MLP neurons of a small language model. Each row is named by its layer, matrix (gate and up: input weights; down: output weights) and neuron, and shows model dimensions 128-255. Each number is 128 + 24 x the weight over its row's rms, rounded and kept within 0 to 255. Numbers have three digits each. A neuron's up and down rows have the sign that makes its largest values positive.
A block is one neuron, or neurons of one layer that tend to fire together. After each block is what it responds to, as a language model described it from the Wikipedia text at the highest values.

L2.gate206:131116116140123137154155138139132108130132143116146115126166103156078139122146141152129144135098124115114108117131151140118125077182127152148094123141128167105114128106137125155130166181140108105148123114151140091110144132090131161108148141148098103067081125119125130116110117152127161172144134120164102065156129158142075129146114146130172085152148128208160126098125159099126151181142
L2.up206:130095123143158097145088136127097136141140111118080099102117130081172103109125133121114119112103110125153149129164152088119097167105085140113106142128148090120132166123117147100165106121157175145154125168094180139087159156147125133111116114153134107125132140128144152133127098126110128135127143115125163138148163150138133159103102097113133162128116144128126091144103079137125127173175
L2.down206:132168102141123140137114120155107139169131158138166123133147137142116103133146101161153128139153133139136097127152127120134152059146114108127115135135140166134114101128139108133104148124104142074093142111140113087139143123100118136116094143149117149102062159125121096110118142074130136160136113145159100087119107121165107108139136129144128076158143095127163104118137195144130152134109
Description: Decimal point in numbers. The period directly following the integer digits of a decimal number, as in 250.4, 100.0%, 2.3 million, with weaker hits on a suffix after a number (1950s) and on mid-word pieces (Lansing, snakes).

L4.gate17:135103142143133153103158132124163145104130122132103107150126162112141157145092127154069140141095097096114126115128140103105138135142143147175115114121131113110138106165156158165115139148145168161097099151108149171124130108136153107143136110139094120106143139128143161101135156118162136120122120176156120122153139159147122147176127117130141135120142066120091118136149119151077104143106
L4.up17:135089123123172129147131108106157099111121125142104137116159152119132090116129089111099162129113124140168127109095143083103144132078139116168151168156087089095156169111163139112130166152151141172112120118113109160110131104132114142140143133133092171084126140156135192164134121064108109140104105107153190135139137145118153138133116135075124178111135146176127126144176130100148095135103
L4.down17:112158160087132112164109131129098121123110136067118136144131110085134100121161140154159142105203145124112148160150119127141156159141121151081154113142106157148156105112154121077116114111138142120150114080150143088196104103134124112157165160093119087156140107128113127102168121157127154117111112096120152142180121116140153098155111163130131144157118157118141136126138163107135150086172
L4.gate111:087154173161124118118119088108138078139076141180074122108109104136124132145130100132080154148123159123096085132169135113131154102116134128142158128089133106121130124141163100120169132115102139097061144141104175098141103151136142143177141096106087163147140111126129131129150134114131155114141107095174153145089172162142146166102122160115073135142160118176134096114136093115135132130111
L4.up111:154174131092120198123126164136167095086110138145102111129171119117165088133155113137153104045121158103147107182140165090129165151166129124141142135134149119140148103120081138097110141110119084156132123118146122133082127094132140085127097143132139149113131117096171151139124118126125104154126114144057130136123152134105128122129150170110109109087135129085146100101120099132115113057118
L4.down111:094104169144133108122133163129134110081132179097140126116130148130108148153134142126176128152115168150127127082101122157096119139123134114151142133162153137116136133142164154112114119153136146138091157121119112145140149113117148169105172143124133147122155092126117067088173117135135142092134163127156107135075157111111109116189116132132104079146137105167125153141123119148152157140164
L4.gate178:125103113139123154166144156171161089147104118149102122087072132129107142136104140128125163156104118138139135163152147117119156133136145115135102065123172098135108146140162125115099132154102119077127145125104128116149114132112186135104154134130101080125142142152150109156117126137153124142128126117129128096174149093149141128116154129115118104143093081117116141164129131114174132120109
L4.up178:113166168127150169123151098084139083160121122144130177134122077151134146134106121112149148086117119145141136198133131135167122100104107132149145121114145151174109148111141113121115148127085128097131166141101087122135103128119143149102115130132176094086135091180111132198110119118114123099111109133144115118075142138099137112132154133108141150128109129133135135118128128124108115118114
L4.down178:157076130150083143129155137099120199113134162120136129124117106084120098105113082110068089116158150118105146071120140163108109128108146108138157167086104135096115159109141172153114070103110111139137139166124127152082143153141137064104129145139128130139114114084131146121134152113144122103106141108104114121114116131119163125154116106170136116153147149108133146123140106121142111150070
L4.gate561:093146110138109140133128169105122126149093131130087138154132135186175130161096162133069136132118132121120128122141126148107088113149086144121170157130153177156102138133114084126142091114148109111161107132165114133125154109117133099131132078102186134097124122113130178128182106117143132126085131097154165126143122141138139106118097141120121113130156115115155106152136117138119127155125
L4.up561:088176114146130175139071195112149149111136140136102172130129173160142085138123136129121125128111105122135132119130149155117108076150088102119149104122138135114092142110156144134121141122124127122142129108177160096125105131129091086132120151106122108124154130109175158132155116167139144135121144113101122125122075169132161151105123138133124091130126144162130086145136140119168151107129
L4.down561:139109101126137142159122122117055169184158136118142119122096115096107108141126063142159135162095166114150124138143076147118138128134146154111131139094167117118093170157110141173159139159167122097115153096149152141138148095096162173085125104102180113112144110133105153116143154117124109131127114133136131147159102150154119100116135148110124168155156113094118164112076152120154114212136
Description: Mid-word subword fragments. Inner word pieces of a longer word or name split into subwords, such as as in Burkina Faso and ent in unpretentious or resentment; sometimes and or & within institution names.

L3.gate163:123137119126110100127173125132170121095148108147114156108135125134111132099141075160127126142119156103085127117111151106132134121162133166118119161143144095145093125103115081144111135174133114134137089121131128113160130132119150066129132134137106161102133123101146106113133119093120086125145148146092102126101119136106102119132141113106103140094136143133102132161124132093150125133128
L3.up163:124150127127130192140139108112084106126103124111061108118144108119121140128146112170154110075144115121115140150131140109158119111107108092074113128079094117106217136140148104125134127169158139146125142139102122134121117137130135143109109139133160141117117125119129135129129131094123135100142096126117126148135162113101144113220131132124119140134157095164126129084093097146177114150143
L3.down163:125071114118081118123129136155128152106128138126152139123086154161133075102121132135103173127116159126137123104150132109121143120125157124183098139153161089130051124106133113137137159106120118149147130128175106162136124128136157114156134115160090162129091179125117121097145119130130099143095154137114131109087150097172110084089106143105137092086097116107126110139127128096135121118120
L3.gate343:117143130155146122145128110152153149120147151131142145080132120177104151127156105163138155100111083136110140110123128159126118118109149138179090159124162119111137102175141152139184130138125126167151110142102130118187152116131122103148097095125125140104122128156135132105127169118154178160068170134146155146128142147161120148142113178096159155140166144171171096130128112117148159122142
L3.up343:098162137109155158120162103143135126100125117115104133125190103133135100151089123166142115128105146099099075174117140090122151080109093096153108127109123141120151097142156129118119138170148082127175092096083109131132155119127152110111152137121119162050100164096134114148123119093150146148124119153119148143104195141102119136123121141100123165126169141123135140108133128144149094134121
L3.down343:125108122167107121107162135146091149104089098146124132172188096075173111163134132156161161155142148115139134124152138113098151121115113127115139116126106152090094136108140125122119120138104108102132168120151146107105103143124130159097123132119130127142100104100143147129090174084107096142125098104082072133145109105123120126115087163129082149131101147098126114133146105207102121112139
L3.gate413:102164106147132144154172159143144093139095122142134122141095135148112108131122142132140126123152161115193119108122128151118118121137118133155151125158107092100109102139140087162127147160160148121141135125127134112092165122138180138137142099143141104121141135118072110126129125113129111091100137095102140138108131134089175117113102142121097113110136134162118098144164093112116101117118
L3.up413:094162114098172159124166104089116105146139113145083133142169135087136146146158145166198134098090162120167109126127145098158128111112143126138173127141080124093145098169160151127146146143099146102173140109123106128125122122150140154166136123115167119115125156101132091144127138125155160108124087098146127133132118126095167126101126104091100105160146140124105132134140109119119147116114
L3.down413:140135096146111122101101134062085137108101153101116150111130086118135079115118111117119123133128145131132104151182140106118126158173117133137136175085138118115149176124103198152133120120106139145152115119149117092140170131100146091145147142139115142121106112144165108102138121091134120130114109128117057113134089103166102132077172108114176139087134115063128155123095109154167159089145
L3.gate674:076129119126112104128119131166156138116136132120101108110083114107130165133120112102068126153118136155141105067173170119105111149145131138090154150131124116110100119142131113158146158165132110117162088129120176139083153116108151104154114103112120138149127093129169140168101110090101124081121146114119103149100151084129109155112137126107142104097119122154184120104123134103146115134121
L3.up674:101081169116076105143114124125161158107118102183140130141128131150153140117112134147103118143071154126138115112160134133158154146124121092132131107099149097120104158102106112132161129143174129145132157094131140154158151106142141123141112088122152117086134123099119144132145163102058122155111122138128080107123122090121105146100132120137078130104125139115147109133111123107156063156124
L3.down674:127167100119128111131176110119134135195136129116137124133127120127160143114131134107144120141190103116132147094133143149107155110136148158146102134177145154167120135126143136131101164112139092153151104139101137111087119085147080133140170127117137103141123083118115112130132115131189116117088117104140130103170164147156116136141170116140115126134122140115115135159084166151096154141113
Description: Early word-piece fragments. The second word piece inside a split word, often right after a capital or hyphen, such as qu in E-qu-ipment, ft in O-ft-en, ind in F-ind-uilas.

L4.gate207:128140061162146124130090110139123120106211157138097109169158117117095158088134085124119130164123092140127170149141123146119176135132121174139098115134159132117135093158125118104128120120132101089115140139132161121128119092128188091136135143110119130114157142137120137110139123091144148123128142129111121130104149113141126111145104097124088081112107103112155093139138093141064142119159
L4.up207:104118127109132134127118094115093155151122119123097145102142154127099078134159099112158110125112129098094102129126141092112150159117115100138119146120107094151176189154122114103138148141107126120115119099132067118128121172137077140083096140135117082111121122092137119153135144132128082157150125143115109123153137134106158138144142108131156162122117172152156157092174095161162143149144
L4.down207:082175071154164126165137131154132098156170145104125137182130103143137174132120125149134133141145122137154141142125107145121145102113146148171137098141102160118138102167156141133133096121144104113143143170143133134110117037151134110136160145121107162097145151104159145078126145112188093148134151159153115105129141106148110104189123129138145114130130134091143116133091148131064136115141
L4.gate334:103126085173131149115124091085134141140138098164117139104195133108150149096126100129102138124129064112146127198147145146126127154087156105135099088120146113145130103142126130139106131155120132104172135119129144130140126139149136123128127114088152120141093118112116155149152081173145160166135101093098105121118171139163153144107086122108088104150144146148148129126110121148171070077140
L4.up334:133135117110139134131123125101114170112128105121134141156169148146160146137090121099102185116145133124116099168153106128133164177070126098125109101116139108172135107134124145139129140134115111078147134135099141077164149109164146147147129124122149092128099155109159120125169068127177154121149117082122115119131154119162129121104134065114153168124151121158128167114141128141141041144125
L4.down334:111153147056145099106157139169128079129113106147113131110106144124120112162126155169203121104150134129157127128153109120100123120149130157091115109117121126115119108151113097129123139133124118138122140123148127149114139125093132125157128135115169145137146156145151127112108113112123123121099132132164135130140108122108111130129164136134094120156108150110126173118109119188108168154146
L4.gate369:143093113151140117132106147144102132111144148153077124131089166116146172164117159131149130165145131113094136129146105123124138112117153153114077122093128155093140110116152128116147109189113112149145166100114121147158139123095141139134129087148139120142136111098152123118144162131133139099108121133138121102123127143118147123100178096152106108141105167128083124132171129194164131147111
L4.up369:090138102135125152149108090147153134180162099172121150106147144089103154109106125172128176120158111105086151173109137088139138182083091128133120160174124137165153140106175103110155108120147158106135138126133128165159123135136126123143130116173156101113135137147119109159108102176136148129168144128123136103106136177127115100149117107110086160144132122106122144182137116141137108155165
L4.down369:098118134149126095091111161127108149141124098079136123164156112102091110141101118127121126120071116169154128143124103067132115088134097139147066125124141131149138113089105140154133126089084179124124112163122128131116123160119145077119127145100127116147105140128159153116130205095184105142096136145125114120137142130146105132175097114115153076093129130161160123104157169123070151113091
L4.gate652:150133100119150139127112150097116137163155076128114141098131137116098104105149142128126114155105122079156152119128161132136146139131099125107178119118081122115113168163177138129154124113114125144116114111088169161154118149109100175118106127164109126110115143123108162138127110156091130121065168097125084078162114156139108159133123078139171164117130151098150110107208163154082158132146
L4.up652:119142146115127118155130128101095135100125135137132136104145111132126094112122175070178134133107134095167112097132124107124100161121133154144156130126129128149110137108151155108151117113088107119146108095117153149132091116114139138138131136136122104094104116059099133161138147137124147099067152111119096105164086172150135152149131132130150147095143164128141119138143153132127148128100
L4.down652:126124110140131126086139136151171089116124179102131127140161123130146139150090106137090130132163128151100135221133114142121138112153104146165092104120141140118150148112092126144130108132128132144158162103141095100140178119103107089105118116097129152179134157186145108129107154097141115130206127166148143118103168087113144122126147122101091149162109113140113196096090139099139122132120
Description: Decimal points in numbers. Decimal points after the integer part of a number, most strongly in decimal-degree coordinates (46.603611) and measurements (8.414 cm, 2.5 km), more weakly in clause or list separators such as and, ;, |.

L2.gate726:107147102116105152161164128113113105149102093122138190090118102119101117082149133103137116139161111125104094128153139143120115110111097148121094108100099169141121131092159137138162180132155102132125122130095118140161140146131139173127120134115116138125108174132155118130115099106120138102101122156146100115158074146107093137123151078168129147134118130137129112093124109121137124117123
L2.up726:147147151149112128135105169094162112115103135106144148157129140086082102098118119124158116111125120120146128164161121108169121133117142123149159109164094129137096131153101105179175208117172134164119102116151110140127134121096158158106129135096127148081087132128121166112149103148144133162115117124161150129157173123122070099157137151148101162088097155116066091167140081161133111147152
L2.down726:100141102113123131095174073132103120151180096152151121140134108162144122150161162120111130104137153116137142111104138138127151145157127145103099150120153116125158114123156132077096070119081134124128122153114097132146130129150117090135132123149132118155154098102171082121102145101096127118144124104141148118116113151145182167101115122110131097179141147107184124097150144100122114123094
Description: Mid-word subword fragments. Word-piece fragments completing a word after its opening letters, mostly in names and tables, such as -ond in Lomond, -ast, -ild, -rown.

L3.gate320:125129155139123145154163158135152127154109095138097062084110101130127164130113096119141113149127141129112155171095170151142131099109121122126133156130144104119147122102117102157115093122153167148178073088089132124104155145168150106154126104099106091091101135114102163123139127169150126127107122154166095088144140147177124072158173146121107125122101131139103138181148127137112170143143
L3.up320:099095139117089127151101143127093098165132124126079125139077112128188123143137143075132132136151122131129132132148137115163151190153102119175123115134179170154106112143150128117110087114121137138156112122115104128128145149153084099152128120130102080136143102142121157093106176088111147104127119110111132152080128073143113159109122202134124124160168161127117104139108134117114111148142
L3.down320:077151083106152069106172095076106131106168128134126137126176118094135105106159115168125104088066120141150105083092111144120115149104139096112116151138110087108137157104112070133157169121096125116134158121110160100108131113125177129131131131113146100137103165106152113106119117094121146140127149112126106122121124139181149135128146129108109136144122103143126138119119097132136168127118
L3.gate326:105111177167113104136135156120111130105104154113129101133105158162157156134106115152099128168133132116073129144124155140126159144134147129129150118152131129166084120089103110102164141121116117136143134126145137115099164108153185128149152098138130117153122163169128169132140128119150114112161118167130112108121136101174074105157114139102083126087131104099132140177129120088118110145084
L3.up326:130094109130136081097114142114138127124166142103141140144148094152121113103137120167156114101112118110147119140114146137122136153124119154111133119136125092228088117099137074126083126132117147096159099126121144147116134152144139160144124126117127145107129125128082092168141140115074122172114130124134122149146101139140101107096150165149108108086162157126122085100117107121144098079136
L3.down326:095172175132131111163128114137121091163109153140127123121121131143077105126141116154124190105161157107127120094102090098162111104101175101100160153140131120150149104110145164120124119167097107118112153168106156137126087152156107151044137116124153108141148112116126169123123091127144117121155120092138150113145150091059139169113139100148150110084134158158162160131129159125121164156166
L3.gate385:122153113127121119094096109153155152124101086131119098120151108107150151104121135115121121156138145105131101145136137124112153129149124165134109115142134146091085121101148110132132159125111125109126124163157119100107124102078163125133136091148145163161100111107125143133154104124141082112096130094141137106127126122131123138125129138090084105115167154105132143103190135132104122101128
L3.up385:105094153137095142120138135150162155122118157126086150125074152160156093069138142129115154152132142136132137156171143104136142151117114168171109113177138104133140128113111113117118121134138125111169163115140140113115162078109114140139154117142089116160128123116150176112143111130147102168110169126133160080150186119172078118123144142126107114140123149126123126161137146098091107116129
L3.down385:183100126152130084195089120138164100112113144058129114135180156133083139108157112103117095098104119140099075112132120083120161126106160089069131155129083123096095157113110119121147118090116148080118152113119095114095104147125123162107101145133142147149090130143112129140118172134132118156167149163129123130113126132125125115090144135127099127153111106155141147136153155115122135157081
L3.gate469:112094163127157139130147102112111168144131109128131109101134166137180170173128091141106129128131169130071125119161137089151128161137105140101129115140154143087130117106186126130162118091121133110128131133115162139104165185118130121147143095138140089175134126122080133120121129147128114108135154159125120123131104126169081131101091133117109136102136139133150112103128142140130108127123
L3.up469:110185165124139068129130105105131156150128107122130134119159148098119164167132136146146121108123109143100073108124117127137150124144118117120121144141127150109113146116131153111172157116118139167123144140149129138121138181090128152141091146163119127127150120113114132101114154138165098123077094107113129113111124110137149107091124139136122144122125130112123131138130136122167150131148
L3.down469:140121119176133136128163123106128138142108119100123166110152097129145158112124163137126134095079116169098131143168150100138120101104141122117135167093131117115135100110143116107163188128106149110114110163144126114147122112136156106094141152129122144120163094104167095118107097165152140118086106140149120117131125129120150091138112132133139184141117124107123122115168104130067149112096
Description: Numeric punctuation, coordinate digits. Separators and digits inside numbers in infoboxes and tables, such as the leading zero in 46°36′03″, the dot in 1.83 m, the comma in 1,194; weaker on word-piece starts in quoted titles.